MLP neurons of a small language model. Each row is named by its layer, matrix (up: input weights) and neuron, and shows model dimensions 256-383. Each number is 500 + 50 x the weight over its row's rms, rounded and kept within 0 to 999. Numbers have three digits each.
A block is one neuron, or neurons of one layer that tend to fire together. After each block is what it responds to, as a language model described it from the Wikipedia text at the highest values.

L3.up24:584537515546450451476452538499569548530501544553370480480558518520486496519539457566509565553477549573513445441513509458519511520520525631481417526540446417503577603408594502535472486514442516441549521546542518493608495592453539534419445494488502504527464442531420533386443503482480458494483605525537494525513532483416511515579482499512476454519679517492471579521499559562500536526556
L3.up66:573386562497467471510528525481473543533498479480492498585426494579409481468456540432562422481387392517512420497538506555491474555505476485491416462512529437433435591524530501508595563523464502415579486548551517508533600558468435555438529556456456437533436508480458461542536424529506531434477523565532467566460596453508489519530548528549432472565529586481366485471504593539510558511454
L3.up88:478444465525524486477540501433492469519553493474604495369500503488571531473514566519449509535479569476469568467628522519430445445475407567445461558489559499460490491485523423580453506456520508543610415499504623507434413523545433521395453420424493482559586449515453462506531472516440567394490472502516443520468574530510509449406574447559470432487533491521541463529488542517443468448605
L3.up255:457515553490515513449519591460562583539494512481613512433560403529539562541434414510539489485440526540611395502516576558453525522557503547518497553458442568475382490385488505520523463515513559528442549536452497588544470488416484455455448479440533615545511491537479459514514516568473586470542541525498530444425551593499463397546493418378424516549500586507507577572458444475461472519521
L3.up557:581527456504451372501563508484487554417426491534453534524527487530498477561415430506533533535518474558429430533451613533465469506409474466496484531489530522508465535459439556532559487637564539501482468520463505512530524537495509540474468562485511389533479571527550501471521458539551491439482432512467490483426580426463467475451566507558508468533532595441539575428471572494505461523479
L3.up595:505486384508508453503645504499521419536526424410504529583460498496467472560431498561467479435451453484423497485530575572507413488553533465498447578555528442518455527414431512598536459513564587468471439479528521485517496519537492513489496608570548462471455491607524544504508568527577491445621478543578463482507508487450535482494407465507459507459467594419518521518497563516468543431563
L3.up656:538478511460530580455424622450477538578545535466509505415537511510467558434453542458517591497437457512492495405446571536513503431467477546481462452460521574455453623429477551443397429489423478525575496553489578544478398604431508398461382439428558396441556529543450505539479453497488511561564480497562449510475551498466478488478584507460467559520548442459426588519438495536548606656537
L3.up981:486458530526524376486470452486522560485458532424506461535456352518465497548438489463472515559484501480468519460473493463444424437484491505496459530463463444591558513480458622414477432513453447467532472600484522489460466509496534492483556529486483480466359415427540477485541573533539537465498494492472489549538574520477491478644501440455430467475548460477456510500496485505444586506415
Description: Coordinate hemisphere letters

L3.up134:449600517474436484558541465506450443466451478488533499532515595487426514422477535504507456445516480539541535450470570436508478520431525563500536388468535452433437473516466474468536530495442523520566531554578532486493435471574477446493528541481527575454408501426455520515488482527458542571468542579560522406504443516531452412504514497518457428386532520528493452515518539493445492551587
L3.up249:541489503448496509465532587523482489495512481505554441470429489499557438531442474436487486502382504487534526543560540534503535521484476510568511623503444496519528446503512514524526647448450418482574571495490515510434475533513612499462409447542536421472530599563571544501409428505544560518598513459508548491496584551502459554500437591542487459436404508461440478488547553510563532542456
L3.up307:561467496509404526572495514532454421464523588525552589508455442535419437547529429464426475536538514559543482502490478548523616528467461500495458446561414495468554412595452420544561522455509565530449476579536468547527441486535464492579519445529494547546519498490471552564487492468503549470568501471553451491536519464442524483505502492511421453491556602510491507506466527470499459411496
L3.up437:526513545410593509473511517623459559454581465461611560446493529471535509572518440579433508532440505554462560566492487504538534511470531463595501565527470538471526502469521532513553443420489489443493485485515543522465487557500598382568504490480453507528532472480517472623511514423470551464546534508549480552588536455499401549523392458487542495414465565557478418552458609369522515464543
L3.up630:483548488454490502563512441519541535481465408451475469491498467537566421529502428559484477547505540490491529504504435453410458553549580507570482520396462546403536522526545423503527523570509591475543540579551428523503514505536546499505502500506477494492489471539471525508501499428586484434389512499530409524499527529394390525479496523498477515495490592531456497511462449485483501483467
L3.up708:501479476539545486575450570479543567406437519513507493493505532554510452444465587486447572496448481474606518549527578490529551539587532432457429518371519488535460543461526514553461422528473634558455488544521560452501518479474459451534578530439481500444405445509532475488516477509604447539582507408459497513570527577538521470526406452556486468507480557532569490500529484459515518469439
L3.up1315:523504452471409554524431524459441530537588514476501497484537409496486503510550351483584508491551495463560431441527467403435519525518580612562453555414535600448485428468555547509460466556412478429442584559431467487447417497590458527451421525448514474484508460424534494510517519566557462523448469514506521430468423425535528503554506523461462528495408533567522547588503468495481594487614
L3.up1369:520534437523448498598482389595443537476520488519438504503495471540500466435498461483563533461490478528521548450518518561506555516512543475455530469392489508412530536511461434535503491524444523574480488429475534493500520533486696413533598511499539531493333576428437536326493460423520502519539467538533466456448565499489490561419518542523456389522509510466511553438418489505563506477497
Description: Field-label nouns in tables

L14.up159:521521467549498536397511509400442496555555478482429528491599508421447479460562532481540501474447449580472583425570525486435549564529545571498536498455474484560486579521443486549393484503508559545524406537464544438518521613500455381433528465475551554565439523573459529475507508508425466515541547472554428534542469540554397482465473501567463537515540449414512454636481537444444390438494
L14.up327:458453499504538489465527555406488489505473449555499423459451483475479515597558516452523583472441443469471443524580518507518523449477488509521460516636465541540507505533513520541549509516546476446390486506499453504521502564553523562520557477480534587494534479487442492441600476527514430452496472569503489501638531473516449539455493459533470487527402518468486488560464499444505424526523
L14.up398:528484563388491467387447462498502425516496567527447551527555470468532554434520465402491484453502453562425507439563517483449507439405544639535504503516556473614467419470482553481523531537541500430477477597496532501500618505507532485389427556438464487574418476584452443498485506595464601461560486528510488443540448430516388511438569521478518478536510503417451534543487462552501527441618
L14.up468:471513476385531480559515527592581483487487524477446503552529491509437552565509514467522502448520518463470528476481494530488564514441475482522582487475477482432451475446484639453528502515514570492462440452376428535495487440573573467506464530479514477478459514494592574459499512557475481425442612490450424569503551503518538566462517354418526486461513390538420485500480477523579509496427
L14.up524:577427486455432487507458448551426464534500457569442512582496655512551517451460440540468567500394539448549574470525578482533486512474614514482413558464498555568422556471424556489423463481442467471492638593577476435571507481512442457474524483447576463569474521516483494506486498544529510484433545535486503444530524488477572567449543541413566402504475509516545555521458540468554500455516
L14.up660:459538585472504531469461524477518435498485485519493502420454457500519551439367557433506552480487405492409444465558528594503467516552452460512487479465503462618576638454512473587473502509508557549521518478532513496426490543508444458469500469505554451556503492564501504402642545587586534598535532532447436518477491465575526482492556488498513412523503456469520520552453613500557564477529
L14.up1274:556529540504464602542387437487438479520534582480502491495541477459513520437459515437459582572412466427559411462529581516579488469517503656514602461510513517498489528477530574599509404463491478545462505524432554529528379553553507529590546497453527430453531526581473531556532514531529472574483572554547516413497550503433454549461510445457484501483442501496535517545520521559555486518441
L14.up1436:510466478536489422412446464479474521513525440463428540514486585480521529476479536520555502558465497488486468497424552477508595487580680527554461572532488510527548486506498451562451522576449459564517452493497496401496511571563547419563521590516526533512521499443517442495506525564545476485452497540510512471465420482471518476451410390507453554537494497504410457549544484406430490481504
Description: Final digits of numbers

L9.up1437:492432422468549560446508488604489436484544473374502571468515555551462600449478543476443499608479509591541484527499467537608454497525498444554505525557411525419465586553527497498513599484520598459510538487557477572485510467550554408412457523467504517521467400533490481529420503465503550429507519550522444568532465517418499459492519411579412461506573514491538495539439431539489493401562
Description: Table header first cell

L9.up370:529451462540511549469436521435549566500493502448538464541412496502540450490550469509450555384525580459450439492452496596447469499580428513525447508450512518466581528613483472520484521513538575507514487453553497535461532576492427480520519530454588396447536480494506476523446495517475394496600466471490478431487495524510653551480454489478426538456525488408440607508454547464489606527531
Description: Predictable word completions

L14.up8:515431503527631514473490526513487551552500435540503522483564509499573501485428564505586491487388528548514529519474436534519422446492470453511457527430461566533526454441429536504415567576470471398434431563525450560560522464535493509454501465511514457448387507519437482438476438350491566482456475479433470542499460509457479532495439549510483470552558516515458495485468492484353569500486
L14.up332:445460470468438535510460523479397610436454386515482506535518595593471401430481575438554508494524532570511524454448588513461473631536490498534466467503446557494486480424460471506446499479467583455541545510593470488572610501493474489544574536529479505550462588578478504421552428521459557491465452492471492438473500454500481446506533546478492523521496482463555445559500580500470543502516
L14.up356:517459495487477566442480522466509495479527529428563516497510468487474506469416570524502531497482590469413512490465409458489524549575531460487450434444424492476550485426480534500466521522494478478498522438525561445500546547500448478505509475533594549599522555501429559459481536436603570433503532468415555611433587462436483433383561528499498575459414553510535517581506408484505545403522
L14.up373:509492591514543488511519453509489573449482507496481531435534459469502534479463582466564567487473455584519401482495399507500529494493531534421522507475588559478554536483476543441486450448508579407551509399535534366478497503441392549455578477480507504581498481479408572556483472596474555546525530557531553525393470511547428607489510384537439507482513536469378512445616490477468447365449
L14.up694:485472547555524534451493531467451443498418438609558525548564514506512593548484368551592483606464429448502461468473625431546409491519453541518515523561541494538560522599536504472507464535475434492472494470542474463537533515533413505525479450540605514520439498511476435553539523443435428546491477433352488512487485427544510494509501451561470517477491458485379331435524565516545584503376
L14.up871:404555491534500555448498489353492493539443529495464362514443559550493508476483554485541421536469468512445499473427468537432498597554526511520503517493437481507514521492511533427547483403473522535519523512439542529525480480479475453441480474490512392510475401453439615538514500568475575489466512547457444524579435392524451490531523481559493477521553492422419546493492506476375536383513
L14.up882:541484478482547544503483475530507560506480424512510475415504429460393598527494436476527460516476568487518507467477491505488443545398503497528538544529520571454551394443420500469449520538504474475355373496619423464513629398533531523497529483474516488535534616623466522441490447493408471517546444511517526452639523481509485458517411452537526527388571424528428516548443483530411581425451
L14.up1269:438497469518529397482471448476484465454477433488501497458400555460477529597437466555575528528489458558509530511421515630504523539540494559570518544425447490451426444479433552492473457552466500522517363501461473496421572472488444453497497537427551526485490460487513590482522437551481540476488466455589522515480471419559614507591510473507448512462478456567375565500444439519558592468509
Description: Possessive apostrophe

L9.up540:486542478454526572476420507546453606594481497511457520569566538589425559479495495463502482519518476430422415545512474469623573504542453542592469541472578433522490452508496460484533493434440569519504409443425464508459535527450463493479533457497532481543501468430468526556540470517569520389545559544526500476477496566471468532463455558470501493447457463410441497433444418597531511496494
Description: Word-completing suffix pieces

L3.up222:514470465493468508505453447427498499502510522487413464493525447434529544426440552589437531497514538547526551409434497536442539511433434521484408501477496424394446433673521472499490485451529446495517531620419459479510494523499405486525453582448488553473472442511484422525531476447520475465580536570374533475585546438409561587510540510504492467574465520519489435592566534444501463453611
L3.up225:534540492482430516554421439493437540553528495489497456451500493410607475445532575528490486473501519443476462432481441426475454536437544456534481442432469465546500512519482482454458473438548509502551592548524544539446431506436560448462493439525602547562397498524527529498555416502511451484542495508525332539549507510472513594502618429430412474520482543501492494510367573412510536469576
L3.up443:466565506490519548562501458430393468572502518449484475598532421504591591437543436458458562485429513514474490496525546511388481478459570552406556470501481388440522512536528526473460528467544541398496557521433514428529519515483470541496479391477609465522506483544564523644495531502492428506446473519620545428513518531460476568473608514494525506536370566516508484419495454580542575502474
L3.up611:532561424483514456571527553441448540550536398448496465392501493473447382525438472562459456428545466470505529529518558434464444390551418461569492472418547435505530453517432535421550536525512462484435579493549584481461502551527495530458506534518576437552535504558547380464501570563510552441576506468546524507583487571525430517573448412515461473539372546487454523520453549509451481530538
L3.up1002:444482528557442457544536513533543580487497547459552550507487475447588436527481508595482584442546501456386466512518563507375503530539506415491507427467469506440418486445599484528457495638473491544456487480513493423487420470363564527556500493482540450534464464481461461397527509507493552490535544469521528461502481548451512518452448453474507475552496586560570555404457615474491498517522
L3.up1073:553514406600475484477582458464522530435509502480544575474501538498512586357646502541497521517569505497545570469531419417503530471478563588542468542417465526491460535377388562462561433610519495520475500508516517549495460505520495480428483557523489514520516547526512509554522499511502423416499502515473543496571432531416552434440583483579440499556489532511511502442519453512468533491510
L3.up1126:596520518495503539522533500435519493561481540554512546534541476446573478457497464496445472433496479523483477504511601520537459507426489434516550466488470429526443411531541487440471444505480489467513453551525415489447540451514528508523495356454530476486537506426477535434447502523407513511570533443522519529477452482502532460548529334443521496501484467551567461553411531550512509559463
L3.up1214:586469490402496465476499487469488512466524510479593591498410453481568505446600595494515552480478445424518566493489588541516456504590554370505511353574499550449511565397484462519467477526474543476548478411515532483463493526509416467454566536526467514504494557516524544553434484441554457554560461469624558476501509505529412578538508540533453473437511587552490518494528508537471466496389
Description: Word-completing pieces, generic nouns

L3.up190:506540497390402527548453565468504447480533422509535509431509462510448511587535549539506509519334525499508456484509516445461506525484533475490432574476463519605477612525526523450491489432575551496508538493476496474640551432554508472576607614423544519481463371460475595429510545410509484502495407426559494416490527506466472515436500482535484512450410454484513539505577590502550550467492
L3.up293:462505391466535517464548556526500423490473541519405555566478387440542477507459526424502496552457494524484529467586507579565538500517501456459477477507444418628568449576516499513411518466550520521526423482527600525548435476530493508416444553584500532542576487454524465452531510429376416491514490510470551481545492397476365473484562466454495398526477561462446583508492564520586581595494
L3.up706:470526499452516480471509569604453488423413518418576551479498586466530472481529527470536418477496498559397471555549579468480544538498565459508557460476398497435425414536525526421538495510497523580488507591449565496539466490512564415547456496500417446462521553470393517435489471579465626559484482475551508483484537478582554325464534465499486563529497538452378504516446548597585494518427
L3.up765:549506493469461514453478474463467495468477444558612535490449424495514395454504556441548568519523509466478452486522435593446382518525539487498510460467473489454516469602410576540462519563513529497491399389483463469493450499479497509541454548453453552558537526476656572477456457473467494574580529597493388519420573549544529570412549502625559495542518523572516434484469511517452506547505
L3.up931:570511490568457523451479467466501470491491531581466536502457562456586532486483498545559493400534454482505492442471450556441493506522482426431590460516439469429534525476480565533431390534546374511590557558474539471531507515473573481479516464433529529464508524515498503490525537498476479486573476490503461558483478490589488517487470530417469511518510482489534554522457487582486501503590
L3.up979:494494520456557464577488555399405468434440423410538532513515475568638441513497458520536483462471394528450468519573545472443535517482482455526515574474498490453431540501500476460514519482516502534484488569443561442541436548467428542535396555513468461557478449490552520567543464497521606499551508493549524484521535481605502445538400491422495531509504593460491509545562517494471491497544
L3.up1456:524468480515415496497467602505516470534414477531587423497500564475551521511567500448425515531483453490547481596445451530531571502559520633505525534466433518473509433581482503519481491508520566482506572549519508473492470493510494567530460511484494481542548533512490559560467493545448394371462596528563393427548493501559519575411556462513486494594573542540631509480531527508490462434463
L3.up1521:452444504490485515472619517438486385489539558527443516398523526546419470502465424370489499514445534449450537524547586538568611558502497495510494525490416449501401492509532482492508441510480576529428395399512557506551435512470550479475481554484530553498530421554484563605365567501424489510490552548477525414530517542578549573534468493496488459453535469534452538468508443510433550425449
Description: Ambiguous word-start pieces

L3.up11:540432494460407525580470505437527445465469458452591529460515483443464540426646466568499531529477532541585530486537500504525575504529425475524524584524453426516456526566514454438494498564591451427535435542641545476498431542557522411436506531515495508522541519505506466518431571527516541498437421474416476547596494422509525467510476423440501429525473494537456463460531569529425473410534
L3.up175:448537460462489480487521605479527525487565523429545591449394588495461517451444431473485392536550521423451503581487495512443381472573514523518514461497516448557495484449439464526515518529572417505426485491492450544495387508530458511496409463504454470464464565476515535492447432439481490458495512462535512426518528541485438383498508508522473597416515474442519516530490561508491592471566
L3.up498:530509507433486485446511414431504502393510523497512512499481481492433536433505403518523490465440580568559461507470505556464452513570452497595499627630518495526463431396533498467507350513513469511512510461436595383461499450546432483503507477552413592542497491509524650549494529539524503516456460453526578438540500463500460559583456523498448480480472655423477513492543542465503478426557
L3.up637:492472520456520648529551528445522549458477491459516580495540536477401591560447435632403509549562502548480540475510584565546448521527501528595484522464477479536529542422486488425602495526578441529589581413532425396477496556482519456489572578579466562531479494447520465467547523448412482438572471414490500519486559528476478459519610505554492484469378471437582444508511510538486554418504
L3.up761:487536536494534480443530467464557572471545459474491516501409500447558462449540479569378484525361355630543483401515533591496502521489496516424640450490533508540517475537488494578495533491581517486395513528544477535550516566569599500462507568487452536490460504462554437503437585533408551484573411450585484477526535518405465553501564467512550550499569512494502496518478487558560546510540
L3.up1039:462454504490481524506544528496497569544437512494624551468457585518506514428499487587482507462473482552502529467514509540526564502513531533500542485593485443641559434453437535453479449508633479418526493490455562533494535453649579551403516478609452520591377510514512526509486493490459467430545543536508535497521515538471488474497490553461501438391445532469504530582429498423496498503566
L3.up1222:510437524515506573473482506508459507508464518524508567483411644464488602435559512560497471391435480507481441533522455611475537528483559482492486499482515547612500485536526478516549576423436495440514499438453538463466469624542539581495511502443416551597517452505477500486479538478541416444542527526573498461496504434391464485497444531482567471429485483446425526550365542553591496551530
L3.up1405:407469447515479454529512594534502553491502391504478522424532616435504540538453422546449513402556462394503523527496550563521471561597481448513584493555495507479520381511498401551543505400554474556464551465535465454515523459431501448476518449502444512466496525434488485507464511537446599514543567485510602577452466579453460560482475523478501592481477419438485392470398544460528504473588
Description: Word-final pieces in names

L14.up176:548465531511523548609536505471481501535530452434521483543449498526539483524525432535486479453554524445488513455509476517514489489534455602487504532574446467339432465472408506418531482488468464571608493551501446547429458504495445480453531510492426496460560480581419469582560468556558579532492443566487518539542512502552520600538429483470578518490518520540493457517487478452519501434517
L14.up230:432462563419501489553500581556511477545601511554496546565502501510531558597609442488579560464461529488486499519513628462478481554460524452542439436409439466523513478459517449495519528524495508567517463530450444527478540467394524519459555448454537563505555387538445523502426486431586469472583485554533476458388492486456377416523546512496461521522544514496554597449479523480472442549423
L14.up397:506451443387554413465497413505540560466630530457469510519472520500581508489572483566469477473529477444492601477527507551514506559495483536507441467535481497610449487428484559499537489555519402471468524416511526522590522390515559501486572418561544474556466470482481543480551534496486567520536540479524471408381496491623590562398520501497563504464491583440402438424542500449441669486473
L14.up713:452578486467549481500581476430458540545581462477447510585494535559475473522540511517521482522529509538435557433518563410461484569457483473553522465408504400472455512490561488468425555549486430484504520565386520511463490491449444527449537530480448480464510562561477489421519449509525398455477457539432501552478457491553436456576563472525507550520393550528564546527511518513501476503509
L14.up739:499477509452476628545527433524507551464440477529401499568476645499553546455536408580419535460483551473487546491519546528541510521555488539600490594468480438564567432454435382416501508487480506467502586505503543469574448495455522528481536483515455558526437434493533443464548466510501561508495524465496469470483470554584472539477499537476500456507431533518571528535439483506460415442562
L14.up962:501538538562440558523445519481421449551493515514426484541517521538412530499549497540493464547507487484518535494473530452541434478510452504449486447459515427526436543449489500589586494524491500492473498589451515477506568412468378535480424427481502612588418516459562529476535398575465477499509571443561487468507456485502495461565546523500644522360453491525490442528542556556460357449549
L14.up1314:547553547476421458506487444518522462417586490558506479526540510499488519428442472595504562533458499354490559616436582502422521485456466450542578485595572403427489491514464468523481422537561519451555562566476533503507495486548516496471525470457545488442468464490382540543477526445478556463525543439551397535537471544553472562540560495505440513365534435512553569488410550409393484463490
L14.up1403:562520478454468450569550582537492522465493496554442431468502559476555466522501538613552440551548418477457509574544500504496468496446589480528394473439529436579524398459538443567389506478546523466563516558542535538525461459418601549474518499541517509447470504595367521499465610488490553444540466485543497456549450600521537487426537463533648402490459472477470480540446538474403510499501
Description: End of subject phrase

L9.up1227:498498615455523524499417464498503527531470502523388472503572426425503514428499529482457528410550534528487421479546461430511551417476435564489533480557508442590508538468539386619464491443443506506475407404549541569544456492546538470457521522537514514554420505470420391476559508624493443490470524430499491565591506525570479507450435512563562469516501440556488406541494431561496415444511
Description: Structured data field tokens

L9.up608:568461542530517478373531460492518534502456450519543618588468466488502495538544488517484489438596454502504419563466412517359488500496460480506419399520482562462404481559467472480432507478507462539517465475586505591517476553597549516449417507451550533512622515451603495398497441553509451544482531509447433436454578414487468583456530467528440532548469565508515493531500508461492488485659
Description: Word-opening fragments